Part of a small language model's weights: vocabulary 2048, no biases in attention or MLP.
MLP neurons of a small language model. Each row is named by its layer, matrix (down: output weights) and neuron, and shows model dimensions 0-191. Each number is 500 + 25 x the weight over its row's rms, rounded and kept within 0 to 999. Numbers have three digits each. A neuron's up and down rows have the sign that makes its largest values positive.
After each neuron's rows, "fires before" lists the tokens most often just after its 100 highest values on Wikipedia text that the model never trained on. A number after a token or word is its count.

L9.down150:455513504449523507556538523491487501500530458499516527587496532517536490530504497490513457483521499500488486474498491472492506509533506486528496511523496513460538506533479498521490516482512463498482508511481470471511479514451506498504505531520535490453500476486494528449521505517562515492523558470482527524487558495518509541477494484504451508526507476504532518469488495502502506533508510483533460486482485487531501459499479502511486502506500541492544526470454475487467483496471512539516530536509482485541465523492507497430536488505533481463487479522511521523510521524491485483
fires before: " in" 25, " at" 11, " on" 11, " by" 5, "ly" 5

L2.down424:468469507506533515512507528446505519520489507532487497506498489519515534512453525487505474512483490497503482518478491553479490495511481507503479468534530498539480538469508543508495478512485458535513501522495498485515510514524479482543498497442480524515527509441525479494496524501509541457466488507482491490465500501513536505461458508528426477527513490471490511507521499490534513510495556459515533510511496515465499472471494516522449466459502475498491499497507533496569469556485489520483493511437527512460491488505553522511567474503491496527506513490511492525514465509474509529
fires before: " |" 63, ")" 6, "." 4, " (" 4

L9.down412:466471493516471499465553488514455460502528454502530502570481478520535463489488495463421502534527474519492503551517470483492468494486527452494515510491485442512527516521476535510507482507475507517518542493465494464494501476496511560483479490481471518486514502500508492503519520486554503544508526479485477522504480489520509472504501548518475527537512500507507520474539520485492478471464525521545531481530519508478500495494533526505536489515511462514490491462559474493510523505490521469498504491517507525458519484508501503497503470498517527507515515496481511534580495521514482511
fires before: "," 44, "\n" 23, "s" 10

L6.down443:482561472531481474501488515509460522499503498502494500470503472506538490479532485491506482516512481573502507459529493459486468504461462517510456527505533480518528509451494478556495529536469506548461491451492508500463528487483508488490513481468512506543494461493507529499472442460493502493529459476527487485465536517486494456538542513470526536495487480479501455460503488477501487491515508495466532522506492486478478511532466508540532464520508464462495471475508548496473527474479534459510491515503528479525533473496508477517489476481496467498520490511535492495524515503483508501
fires before: "duc" 29, "g" 7, "mo" 6, "t" 5, "b" 5, "te" 5

L9.down643:533526496477485455500467525527560535513478484503538523494468465523486548524492552499559498455513509517552531455482477459526508494450476487495512516489490483430511494474486456511465546493479501499521514472449487535513475476531481483446516484503544519494516450510528504515507488508526513499499467501500545508479554514515517516526503469499532479486479519474489501530524489550452511498502496497480506497484516502465468496518477496507529498475495516523515501493469488511518511486465519487497470516474496479483467502475553495517496532489535534488486515516485478473520499525524545475
fires before: "\n" 99

L3.down658:526499533491486462485529493506482516482525521479495550531526483461471501493541500518499474460490539504536520524473501521564508526483481521512499537522479490498493499505467497493527474488498489502530478476475491485498497547531538451481526460508501440490522496486539468490540547528462484490501510504522516501468483475507515480536547499486504515501518480456498483549493514571501515479474517475455532460497446493479526498517490526525521522522478480504470539507476524450510490509493542421494511534485512505493511497528503486510534504509472497538525529506499467504514483466484513528
fires before: "ed" 34, "ing" 9, "e" 9, "er" 8, "s" 5

L6.down349:483542510474492529492524489524481458509521494487544524512506515464500481523503480520441525499466502491527489497481538526478478500507511494434501481496521530480490489542510471522494544485530512527531518522513501501518493520478493494445523519473493489509500539509504479485527542482521489540541499551477526537485580521508499536501515560514531460483460511496514458470535491522482503499539455443514490525449534533528536477504527482499486519519480484502469503521470495480525493536479507478489530488512528498498515469511517497500511467484501537520508482479479492492491510437490504545
fires before: "==" 42, "===" 18, "In" 6, "=" 4, "B" 4, "H" 4

L6.down339:474473521517540512530507492488480490488473539474519514457513469519483489500464554533496494504500475484498496549499483504512509524518509510516484529487530492497485454497502512479536507531540504468560501523496502514519542500487529477520502489505488516488523439509479471525500496535482456508481517503483483464497484528548479512496525507479489517524511462521462486506478514486528487483523538557480520515488467442517502545514480479453526556504497459453516511524459525492474502487518503452495458473537477499487502549486536512540450522520483502541474476533493500503467489526490460481
fires before: "-" 36, "\n" 16, " Order" 4

L6.down244:486509497493513450536514520457533454512464513539484504516546494525553510490546468495555450464499519505469495522506469490512528487484490515550508493552479514538512508536483518484485463515488509539524516474496475462501515474483473522504517481523498479485501506493524520507466496499506494501517537537520504504470503518506527459509513464478460460510532475517507471546515499501520478469523531497476509509496468501488481500499497483460520481524459443470517485511504543471528513523471530502548453471450506511494466499515520512559478498505515505496481499562513524479540526487478479521
fires before: "-" 37, " " 13, "\n" 9, "19" 8, "\"" 8

L10.down256:506458508484530501520516531522539535469518510485528539538470488501496512491513539477543497513540512532484485508493534538530518539484518497518466458521498482548488517524485519511499477498484504499489480463499494509505493456469454483480520514478516488545505482531475556487509482465503503507541547481481510510502477512541477495468496460475490477482462492511505474516477569498479518489524536476466530490456422528486503517450522491506527487508504466489533470509457479506534472485487486534499499554510509499531479477501500508519495453527488512505482471508525509540493464505489536543
fires before: " |" 22, "C" 9, "my" 8, "P" 7, "L" 6, "A" 5

L6.down192:505543507504463527467451502497490541511517472524497546494495542494493516437517487476448501500495457448496461503467509498473481512489487507534468510486509484496485488489501509482466510501471444454525553521493504480507503474480502505503508509488472517515483499490472460479509520490542497468484506532508525497513498513514463501517481495521518545538492541485498468537495492500513462565527490466498490504510499505511513471492534459485529532487478529488515485499540478505512477478549503463498480473535497454518524495532485453497441446494534453484482468479547483460481488476477507507
fires before: "," 25, "." 17, "\n" 10, "°" 4, " and" 4, ";" 4

L6.down389:539497484492561472503492492497460514489521481540509469508477481475505470477512473509525445500497511500501474442541503532513516452494518496530463508511492502480480529501500502531484474478478463508494492535487454506466494560536504508521476478507502469489524466506526514486459555554501515493476500532470489454496504514479489519492520506449493493525544510530492465528531517493503474535507499491507482490540477479532522511482495538544474493522496450541538491518523510462539529480494521490505530490471516517523529523531512495520479489511479492545511487471531479489450537548494522533
fires before: "s" 35, "e" 6, "re" 6, "o" 4

L2.down180:462558484558444513479483459508486488475465491507519526514478512493521500467535514557519537475474494499494478496519484562482507516471499503503517503488512472503513520506514523528489471485511499518508539498490487502468473500509482492492526483479500529470496494505460507492498520503522547535512562493513504488525574531502499465491500511515554492503507493506487476503520500511517496492501506482565424486481520499486482535500510497481538524486474469498481521458536457511521536472495492518516515521464472463492510479534572513546479439503522489473489483533484497465510491509484513483
fires before: "\n" 59

L6.down562:474469504489495520503468467474534476501489488450463472502469498504485511501472555491532482504513506520523552521529455489502482455522496473484504457527497492495477537480558501549469502509553536525490478515500487457483502502465490477501491502490505490508543508535485501528472472515541483505472492512496510517527485516521513523487510519476531511536479439515514535521510463466488507520491487517499523500489497483515531477485504544506538447417504514512482522477521496563502490458524535481509540511516519520497510485484505491516524503494557486519518488468551552524469485507491513478
fires before: "\n" 49, " La" 8, " Li" 6, " Con" 5

L2.down69:502509490469497529499468495499516509553519491533485459508494473523456465500506501489515493504454471473518470535510473475493529468510482462525514481496500496524522508440535508480533476483484519490514487508486489496506478543519467520502514477520508465526499471509477495478514483485525480535520533508532463518489498464580517462496516441512477552513543511484482462495488511491497534466499504467455501509532493493494481472508554495508472476517459584516515503472523506540482517522534501470511506495541480485459519525507491475500452518535459501505486487454489479495534509512477519471
fires before: "\n" 39, "ce" 8, "ur" 7, "ed" 4

L6.down757:520508464492487476504492502520459532546541488542483516505537505499496497518542486515495504471535484481505512466546514473473486492484498508506447497526520529511524489549481498530524538480491469521510534515549494496491528480502492473469484450509543488507500475459516466518508553505468505489501537478502491481529521493479445499479502546525500511488464545493509475504457481451509484514478470498485530490460503505516509490508569522544532508541455530495491448541498511462492496500500511492514506495501509489493510556490535465484489523539475483516438497474441499518485507496509510518
fires before: "," 31, "." 15, " he" 7, " and" 6, ")," 4

L10.down396:509508483497494526455501510479510506495516489523485544483484505514516528483475483481471545472544467501465563517531520444472506526511547492502513543517489480480493466503460515496497496525464497484505468526528486471478464464514516438498498518527508528488481513476510523522524461493495485527525503458517545479472513469528557493503530504492478487544504536485533506477505485502498501486510553489487522499487444473526498487498547543454522490452537518483505449502494466501508511539467552501533524533486505503473512480461555511517452503468497517501487483499525516504507475507504502518
fires before: "\n" 38, "," 24, " was" 6

L9.down200:473494456503485497464543469445490514507487554537552483511506548548491530500520498488511509473529521531483473493483479477483498531495476476498575525498528520477494464511499470485528488506506496498476519491463423496487510469493484515496473544508477494488493506481526499533501545506468487451538469517493467497489527492510491493522513451487499506525465499502498508503514495486486536558483515453517520557514496496513466490511545506514541517490497510504551496504552497490507559496515513485513496495456490484477508499500554435499499498484492475505475472520481481497498480525475466523
fires before: "1" 15, "7" 12, "9" 11, "6" 11, "8" 9

L4.down105:496531474545477541519515472567471505507500496501495514498499497528499458505490515488559496483434480465488460526505543560514492507498459556535522512520456478572460534494529526524464500515489547490539445514515441485513517482522475483498495486507507526520486496508498500490486496559492473492504532482478485485530510516519467502508518530502486477495471495463513487497473492508498514487511528490526523498511524514489464515532504471471501468471482481471552510500443504480488530494475477486490516512468494491482479486556512500516515483553520476509482527494516514456510477496507516514
fires before: " |" 82

L6.down474:472501482514501521484481492483548526473538520480518437491480496466493544491519503518503488537503486486467483529509531544501516513502523464475540469493521528481529512484531476518499465509506526494479492479527534479531506513505487503463508492523506509452496499534511527473509473484472475460470513501484476499484468499454507512543506509489538540492502490493501577476500452566498528536555490458547494510535479484503485532490525501510476519476504478491484505496469462480499540478497518588509547515493516513520500507494501502486477527512511551539512518513533511490469456489501489513
fires before: "\n" 38, "-" 24, "ing" 4

L6.down701:475461490521527513549555493440513499499471505495513490565534516482503548525506483531470477522514454483469526528474483477468476493482487523472509517521497489471481513542533470475482491457506529463496470534486562482510550501487495496491468486511486498461491481487536524538486517468439500482505500513489527468496534476474516498488525474499469523511505503538486536517507499446503522506533509557461494473460447518506506535453533489535490510496483483503523515486510505490503504480539479519524487459481517502480515498483516512516470511480489488549492515489492483527482510533543496479
fires before: "." 26, " |" 20, "°" 4, "am" 4

L4.down595:499538499505477448481541570503551490487447496488520498458455509515490512508480514501481491485467528521478463483528493548477501466537528551481492512528475484477495528466517542497503518494557518484485476497506521498526510534503491499540524536496497492515398505493503474501463537505516521503458517498486515513482441513507486492559480483512511524523504501497499505485488462488468487493513519476484477517492483476473498499492501464496480461469494519524545495500492512498534564512537492532498513499481490489525480478471508500521488515472514515550558519495495526496500534481467497492
fires before: " |" 33, " 19" 21, " 18" 4

L3.down574:478503527497482487526509485505547498525497507516496539524508533513491520483443473502558520537470492455505529517503446483489498507505474494520494528428548531511545453463502498512477481499514447525463518495507526504477478504485494482509477468449476499519491486525506525527522472468531495488495509521523509590497467491476456463512511461478485504500499520521509514495484482436505491530488474492504458516480488489461504458437513486509544519485517508485507508515483501518484487473469470512456519525479471515478505511511488502515546498503475532515540477520512486474525469525496484502
fires before: "\n" 41, " " 6, " M" 5, "ia" 4

L4.down260:485493508515487521494493501481510468460455517494508483508442507527518507500484532545547487452485449513506514504536518508457482446470505478489503495559487500522502526499497477471449477480498502498477522522509530480492496526484497494464519528478485552525480475481501517553531523499525524478468459510500505558521530519506456535503492477529521499551494528541476504510506494488522535495539504462481517499512484496510492501539505488487495486514553479524531511466529488463470452532518531512475508510467475517516462518534534534537532449518483528531547496490474505502513520521500505499
fires before: " 19" 36, " 2019" 5, "ent" 5, " 2015" 4, " 2014" 4

L6.down341:523539504499473572500541519498506502508501568499495525497500450488455471485494525491498465511494431442484517465501502503489497494464511529480507496533454495518485489457479509449501511524503476548522537487527489500527510484522465508501530487472487479514494522459481476462480545497462500501464486509515517496512447529502521473531501485543489505497527536501529510520495526514499499487523465530481472485521466468532515495451502445508496466506481552509495467510458500485458501481523506461485497475501471528498504460526489511514508488470560503532498508508481510505463520478496476527
fires before: "er" 24, "F" 11, "ar" 11, " |" 9, " –" 5

L9.down645:468489471479498507481492497489537512532487508486482469512501498505483489454511499486511500448511509494498516534490473488480485498516475478475480557479474485480525530485470465535490501544523477535459496497451521483502506488554507500492494499501553459505533523510493478549489581533518456487463494524537477480449501518513502489486528475463511535529490484487516499484541485538478510502534433531518506487545541501499516490503481533490489461488502512469483510464504481521485543524495465514470507494468502476525553507513524522534485464522513484494525458524502484482450536507501474525
fires before: " |" 36, "le" 6, "and" 5, "American" 4

L2.down330:496491507487518513482498486505514515495515550514497505513492489513500527504501522484561498529493506537531453526510502496479510455531491521514476463548547498522495474521467522508515529495473521492541501451509464545507512458477479474472511484508542537544477466513510477496488526483494501515548533452530485525490502510492512480510502508491468494475543490452534518514529479562507530461512499500525516484476497504495520489521536474507472480474518520444521493519472535486537489472474471512484527516528530527490505423519467509464528540530452528509511533483553491519504490517516495514
fires before: "s" 25, " |" 18, "ing" 7, "n" 6, "ed" 5, "way" 4

L6.down196:508515465515503550514538477485464549478502490504505457510477493548490520525533501466532478505519516506503476481504456530506466477467483534538518538518484520475489505518500508470490457505538514470490475535488487497502476479475501500539498555511505509514526500501493518479472498485505535486514485518515488520472516519533494481480551523488497546511527480461494479479496482471510540497473514516475506543509450473502496514510479478474458491441522478539551510489532490500447477528510490495509495475484510460476486563471491449469574493525507503514453491464514508504486469536494514506
fires before: "\n" 35, "-" 11, "|" 7

L10.down542:469507453534439468518505485465512505496488509509466495525504482510438443494491497503496527489450528453491499474486487510507483481499505523502531537493501478489434502472509504490539495495505540489514519493447511436514489472525487519510506496495494474543512531543494471483517523556481493500517499515486519528506493470479473490470511484477504555487508495470464480559465525477498468519473490487530503524527496527487497491524487479490517498528497483483487460492548490459471526550544479462507504479511490450497465511545508495488499498459489529573500486501515472537491515508494511499
fires before: " |" 45, " (" 7, " " 7, " V" 7, "s" 5

L2.down460:503470478489523498570500477486499474492484537502495500533460478495495491532540544504532489463498487478459496480555479470520519549500519529482515518466484440525480583519543512506475454490517477431491489543485475485518506539490468495484488498521456528463530465508465523535507541505517534519493512506478507486511548467522526506476484495489519477513495498493475490478456487469485487485530501518483498509479456487486508510502535498513524521486500484516483503490554450514515521532502518499521491490480476456517539528515479489493533495505532487474490511527489523479475545514520497495
fires before: "\n" 33, "---|---|---|---|" 25, "-" 12, " |" 7, " been" 4

L2.down673:507482469475514525496528490498461509514505492474515522519465534435471504574526488480505514474484484493519528531507522521532491502467485474494523531539537493523518511495500517505532476507507497476534490493501511492494506503531508485439489514540472517465488529495527512538510511503449487523497530470475512499507520496519534499490510491451481474488550507497507495497491489508437481487437488485510551527508449516499521462559548512509538494505516544525518497507501487492538498522489572487520510504487519500478475449521492445482519514475530481504489532512517449492514474543518491514
fires before: "ed" 28, "ing" 12, "ion" 6, "e" 6, " of" 5, "ve" 5

L3.down371:489502487513506510475538489487498494481537496499515520553534526482499467486522486499521509465541520500534489477467535543524523502497502519521527503516540505507499508467523491474496421502510458489491505442455470542486483528486526513551471494523489526471507456555514537501507490493506516545510569491503508487476448504480530492508528549471502461503518480515529466494436526520512510558509491498490518555510474498465507519494502500538492531536478458465500508508497501474498514533489500516494488515537483503502542503481509469518482461496526511488493470479507442502506484486473516515
fires before: "ed" 25, "ing" 21, " co" 5, " " 4

L9.down141:488530522550509492503500517502511514471481500484476515484475544520483496530429481494554490512499483546486458488495468502500524514472476502481464518455503486526483553525538511517484508520480484514468487485492513484496529513524472460510521492486506485516509469489473475538507506498507468517505510468521463519552470496501475469536490535518533512500487545487489508455548498520465539487479477557433514498480499441485489460535494497533542464539486524491537485492499481483554503533462456504474515534496515507500508475492504529471526486519506481520474477497513472488531474485515527528
fires before: "s" 21, "d" 9, "ar" 9, "ing" 7, "ed" 5, "th" 4

L6.down615:524481517515485507512503490494528529507498528496526467461480535495508493438471500475514463501492506483533511512520516526485505479492523525515444490496490466524485475525477467484503487503457487543484557447517486495531511435519486507496499476497496462520519531493507508517526462514515573539483463486491533491521494507522495543464537513543554551527512496465519485487480511535513470494537470458518499518482471523483540560483498520457565483487505493502497526468507481498482487503492493498482503466536460538500502504534523506514480485482504511526521466472482526505482510516522539496
fires before: " |" 27, ":" 12, "er" 8, "ress" 5

L9.down37:493530489529480537520487570510515510518515494518496512592498506510509506482498520458490522501519508503503492513540480544470508457471496474477509456522469505480500459488477501534513524516492499470495502488512485519538506508519467511528509519504443515496526490498505515454496509439516523476450496526462438501479550533508476500528497528477482514500480462492508493444525474520456552494475484526489502506508514497502497512513512486542500486442513489490478519499533502480524536542546506497527507524531483488521525501504489551510519494428550487521493501512515495523489495487500496528
fires before: " |" 58

L6.down324:522470487496498492509500502436482414512495503517499497489501465493512509449483517531528546502478501517511548483517474484514459505476497507480497457446484482532463514497495538475457481499514505518552532575485507474488486512505490486464528510519491500507518560475483515510511547496497496471509475494491450511500509516466510490478469486517531491487512531481490457523508508539521510490469481474508473493506474503543570495536471516495516506481560479496494471512492482461517474514521472466505489482529502495520488506517472490469474491535514486508474510519471478512506477447561509483
fires before: "s" 97

L6.down138:556533558543506517539454493504522491529445510551495509485478482516478496499454508509476504500472539520484489496502477490508525532534497497487483571517483481541487505531476509483505509511475539459502544531536478469499545481525492544489494473522489504500522533535464542521518534487474496474531467502527480485511520477517528458492509513488498484475488484520506514477554501545504514526502503536515554506503479503501489483522463502485487496462507508522440477498473479507533461494492557523536477514474511520502526481487489542524502510484529509517523461510508497498491520495465486547
fires before: " " 29, "\n" 20, "w" 5, "dy" 5

L9.down60:479503513471489506418516494424504438546522542528519523482528518546475540490512475504489491503495501475484506515506525510509523514528515540534525489508511508486476549446523527540511495484477457500512513494522455523479515505474479484473523502509482468507528451543500515499469509508527497517503544482489492538502469472514549468492523517541502521504522487513517495485507491494480505566493497461499490508497468524527522478496479501499498472514464491520494469525539530480475526502523501531442484487494485510519481463520494523498485462500519442482509473466468484489517495470495511548
fires before: "-" 57, "\n" 15, "it" 8

L6.down79:471468460518449490490471472580465479505495485517551515504507489490500483486547532488458501487507447489490478531496499518506522527528515507500474557487475462453472511509491523531493480472504495471535491502486495531480483500462476470501486519505524539436494497460498544507520553502507472482490530483449514496468522503509521483467510521519477521501513493534503489524523522502503510469505487477493495505499495464523507476462537482514511511478564544498495484486510524539513491472452457458486477530524530525529531517500526528478524492498537500511448523491487485490522486501482512460
fires before: "s" 87

L3.down697:431529509551495513522512492470459482493497513511510466497462530511486498498527486501500496511519483494496527514497504487492564508533469497492522513513491514478501514466513497515465460502525504463528452473484554516450499540496518481520522523499495523547506462513499510490538537490511479513532528481484507537518474489487439466483446493461522538536476501489474467480500484488477533512500507493525495511498470503415483526484512472471519517491506481502509490482550535508502532527521522513462491489496484491532529532508519492465462478430476449515524501478485495528531480496512504476
fires before: "." 38, " |" 20, " " 6, "," 6, "'" 4

L6.down134:499486520487481486489494510490477536506496462538561545504514493529483488569483500480453548519478489482484469495509510462461495488540503509495492532487497513462524503512481543512495477536502509475494446508465495514535530483515508538475512500513537465534486482494533515475510456539488486483461514478481488510489471501474521506495471459478460525476519547510513505512500463502473487550495534513511518441532504491476495532494517476571490509467518512515497471474526523508519521499507500511461509529511474507546462496483482478513488490500559494488483478539499450511559492479518479519
fires before: "," 37, " |" 20, "\n" 17, "^{" 5

L10.down681:428474471535511485495498495508504506464472485475538466548476490514504471467511504522500508496511483550503468492503471482467493484499521492503488464553537492536510495463512486480503492520512471479451550473502491531516550485512511540433470577504542504501455456483503534518488468562506504479512491539512542548480456490481491486528481507514460499491510519521548515466496512521496492482499459491476470464489494504501510494469491502529465517496484506502496512503549480494487433508501517529510542510477488527514512494509454503485465486520505488504485502528495496501500510480521494520
fires before: "s" 29, "en" 13, "re" 12, "ure" 8, "ur" 4, "d" 4

L2.down423:518542484540502521507496494519483488482553485475535544485485526488461495489500491521533531475509486523484562509534500540522537521504467526509500508497515491546496482481517534467469462498532495491535521461511516538503479519453540485494490471549513524478510509552529554512479503561495508545494566487507514479511485513506476516486502552494479491505539440473530517500459559504479490490491494463492468509479465461463521497495535492487506494554510509478496482494484480464483492514474516484484509495511479511495497484510515459501515535560525485517478505509510493503505466529519504514
fires before: "ed" 37, "ing" 17, "s" 8, "ative" 5

L4.down228:496530469491491500523479503475478539496494457502513512519518527521536467487523503510530521454525485513475509469419515504555483467474485499500476479535522555534508523527527461487503486558524500494487503442466480469516537515521486484484507483487501533435520489495533527506484496480521542526479533517484478498477498499530498560535496497475496465480457526532476500521482500487526522488516473520490531533519457495507497483477511524520464539542486517471473475527494475505522495507508561512510485467471478509484506505455508495521479512453472506505507492495469478502495494473473521457
fires before: "s" 26, "al" 11, "ed" 10, "d" 8

L6.down157:512501534507471486483512462459519484542521474510506459546497472485501484533494509511501517506512538531514511485463504491508535475506541492516504454485516476516514498519480497518547521526464504504490490472561509523513545456489490476506520501492448559472493462514523483503484489509508502497499501457484533445480480476527529492485472546457520517456545480467508509508488505506489534521478469519456494500505511523488534475508543514548506489462495486481521513512479537466498496528529475461513503473503504513536524495523488491505466552527450487534538551474542475510526486478491488473
fires before: "s" 35, "d" 14, " " 5, "ed" 4, " lead" 4

L6.down272:489527505490534541492496472524490532527529497477540489507529525500498452505465527489463525488542473526509505514534522500467490509518471483479502493447542494474480480501486489484529519458494512470513508560503525530486492480514549516434456511482479509504515526516555486493504571465484491535489483484455482507527478500498499505519507532462515485499484499495485520506440499490477488478481471474494500479462514529489534423478519494509554485490485512506507558517497478476502508519482472449482477506476507489492530501503460519484513535512514491507515472492474472557486494491521492545
fires before: "==" 30, "===" 8, "|" 7, "The" 7, "S" 5, "B" 4

L2.down274:492491548516549513505495512493531495509530482489512521502495520481507506489520491505496519482466500535475535466526489543518497481482476540473557536469490518495494479522512535473481479518486493473496514506523482478522512516530520530533509538485519484456491484496472494473518536556489525501467531498482523447488512516479501536473466517458481508573455466517475465534515518555453503548520491477511510532480505482497504494490485500523515508526487509516477494509486462495516541499508481536478477484483506482477475515540562489494472497496542548515503507548502503439540526548493494527
fires before: "\n" 37, " |" 22, ":" 8, " hold" 4

L3.down694:531465513509488517511551473554544485494469473499483520486520497533524508519474522549526538496495468490529491511529457513520496499472509458464538504517537514506499531542498483472481487491517465471521459504487507521491461462463497512528570478501541510496480496472518474477531463490489495507562508514503490500513475497466513503475497500521486462515496480459496494486559485477455518496476499534527553528506499498492535501525492474465482474519526525510473521483502490527525476474510504449473528492469485468527543470508482496480485482510485504473552476569489487497469502481505517498
fires before: " |" 33, "vi" 7, "ver" 4, "et" 4, "ma" 4, " of" 4

L6.down132:500473481504553507564503496447532506524509510495514487498485535515480482505481556520525518479511450492469537527491495512503512499483512501525470467460534472424474515531542510503496457518512546485517487494503482473517507484514537532468486478524469545508503508497489504512478492551512520497478488496493526521506488453545508468495501480472506503582484508479522509462485493491475515519491542461489532509526468472496492529461516504540487460523469483507507508514562507501504484473490488512544499486483468432505517512467517475504503535506487531514509496509512508524478457525500495469
fires before: "." 47, "%" 18, " |" 12

L9.down599:494499440494509536492494492460480515467566485503533488509471475479534463504476473523481477486499467510486481504529508541486483502475458498521497534505465514501530533445520501466556543504522500490567454471511541495485519511476507523509463501508506516463494446512509498484470528467446496492488546486477487481500467487495529489507509496489488523490539501508461474514496442494512514490477504477522502501499471526517519467522502510480519532485458510488477529474570494483484527544501483477503488458520498473539492537524503531499516450505483472544488488480479518518479475490483489522
fires before: "ed" 16, "iv" 12, "ive" 9, "ing" 5, " of" 5, "ure" 5

L9.down325:530487521476491537467511526521518489512474527482494493553509502481436464494499503518538503447524520536507483473471498504542476466465505494491525473524529513482531487476512505498445491495487467510534532490521509503532470550505482525518482530517520517532480486472530512464523469452482509490518534538444518545523539455461544558512488505477502462520495514498492557506475479497556534513514509517499459500464475494470504492460461505523503510470494506493490516479499476502503506469486529498515536504503498531489468517485522510469480512526523513486527519526472479449517514534497483515
fires before: " in" 16, "ed" 15, " to" 11, " by" 6, " on" 5

L3.down687:484478486525510494478497498537452509503501470501502549512471529513457512503545503497493526466561498495518539543504521501488520531474454535448517564498489499535470477468497511504494453471497502512536530470485518504486491490487547535530471531521467497470533490503525531503494531550508528517459522500478512497521520494497476527487478517488493468533531466478504505490484529476468458499501524498461541480452481503469528486473540536499542457557481506486506500495515462497482503528449510486487499475490508498481523479532540483516511475521512491501508461503486512506499499518479442472
fires before: "ed" 19, "ing" 17, "ro" 9, "es" 8, "ion" 7, "e" 7

L2.down547:435528458501551500446503479477516486493483518499426521530510558481460475488550456511496531480500523487528490488472509456477512483473509510477468545504487546518479494499526512504515506510496500505512500501465517469453518527497500465502490546496525480485506478490492506474488531492518505521497509480506511467471521541470492514472528443462530469536485505488523469525475476488435503487503505517517503532501485523475494486523500457524505505525502468466510514535517453494473515537525543526474539515458513522511484483498510457541469459491520494498521470505500493516528491525510511469
fires before: " of" 27, "ic" 16, "y" 8, ":" 6, "s" 5

L4.down704:499521472484503474495554462505464493506483501512521486532544476506487517491533464515481552508485490484503468524483538469496525543569569515515486506479529508499501501510483486506543483480503490515472526513508475488521488505471532513511518503449492466499526509484481507507515494518440458495470495499506468552504511537494475488500494475509520489515506509467515512482454517523476529549487466495445485503495537475532525514463540536509497453499513508520538534517526463476532488534516511481505526501518504430518522503477475443527501484517522458526494484493479497492531481539482520486
fires before: " |" 51, "," 10, "%" 7

L6.down526:506510513522482459448519466493493547534499463520500494509491493483486513493498505505477553477520534461504525524511517502500440505527526503505541500526531496454540518486510504456489482459515467531458488537507488519499456485471463504503518511482464520469525458471529509508508523444522476500514476533520487535512516486474449541468485496497510493574513509523488498478515517479530492486517478476533517494521538564489512486510503524497516492513503510501493524479486497531563472535464541494493521532538479488492475517546500491493502484500506493478452496504445489475544485487485503526
fires before: "\n" 99

L6.down730:479469491471517491539515462505486490509506498529530515456485506521516517474498440458525520501496504491501519475526477510520532491574509515526480509546493494516507505514522529509534493501545490501530541486509498480527441535478523461512511493519481554481467527526499507480506530525528504504507550465482488505507504547513485462481496499475515506483485441525466498527478516537462510488487499440534498522510514498474515472483503483518531520526502481465521474494502527491428471540491487508506512529525509484505467472487536518495475469569487500487476478508536521522492505511500566492
fires before: "ed" 35, "ing" 19, "s" 10, "ion" 4, " co" 4

L4.down165:458505524491509499481484483473508502478507548502480510473493512509510500520515465463488503530480474456493472477594518477467505513517510468527532477540479494506455466481522509521489486493466506496500492513488449490515503494492474495460493487461511480540490493518532491528502580510469469520492483496484472544513560495549516489565519463506502457509497531501503481471481481490507503521508499495485485469522526508514514471522562485533516486516506530488453484532481486503511484480479453490511535499483530477478493508535451496504468516442471506536527481473522500503510520477526529494
fires before: " |" 27, "|" 14, "===" 9, "-" 6, "00" 5

L3.down399:484485454501492508504534495482498476506463508492512492488447476509506467512521502495482514502530483480482509490515515504515474528478477508481477558496438485483478504512492506506462536462456551489506504499524534474508503561518486552511486504485530552515496524482495488487552529487522491476476515521480493515501505502517457493510525499467517526510500522505481545524484518467497529488449513533466442458493468532499500537452476471476493492513538501506545530447508474529511516568506472494497537490471504490539525560521484487539514457522484518482500487495496523503484507486513470458
fires before: "\n" 69, " a" 5, "s" 4

L4.down621:540500520499468494519523518474487477461484517544503460486479437530532541497513539476500463521501478526494458479497481461461448505483504504489509545527458525469509507518470467496522560481480501491497476546502529474492469498469476529465504500499505483533457512471491480496517568466476448500523505501497494515499489491513516535555506470504484530499495504462459513489507490478518497447499518518523475464487508521534491541519475473485468490490553511502495508486524495523497495499515467514501519502484529482525496557498457510486535501486442499477471505524516536529479519515529498493
fires before: "==" 20, "\n" 20, "s" 10, " ==" 6, "." 4, " –" 4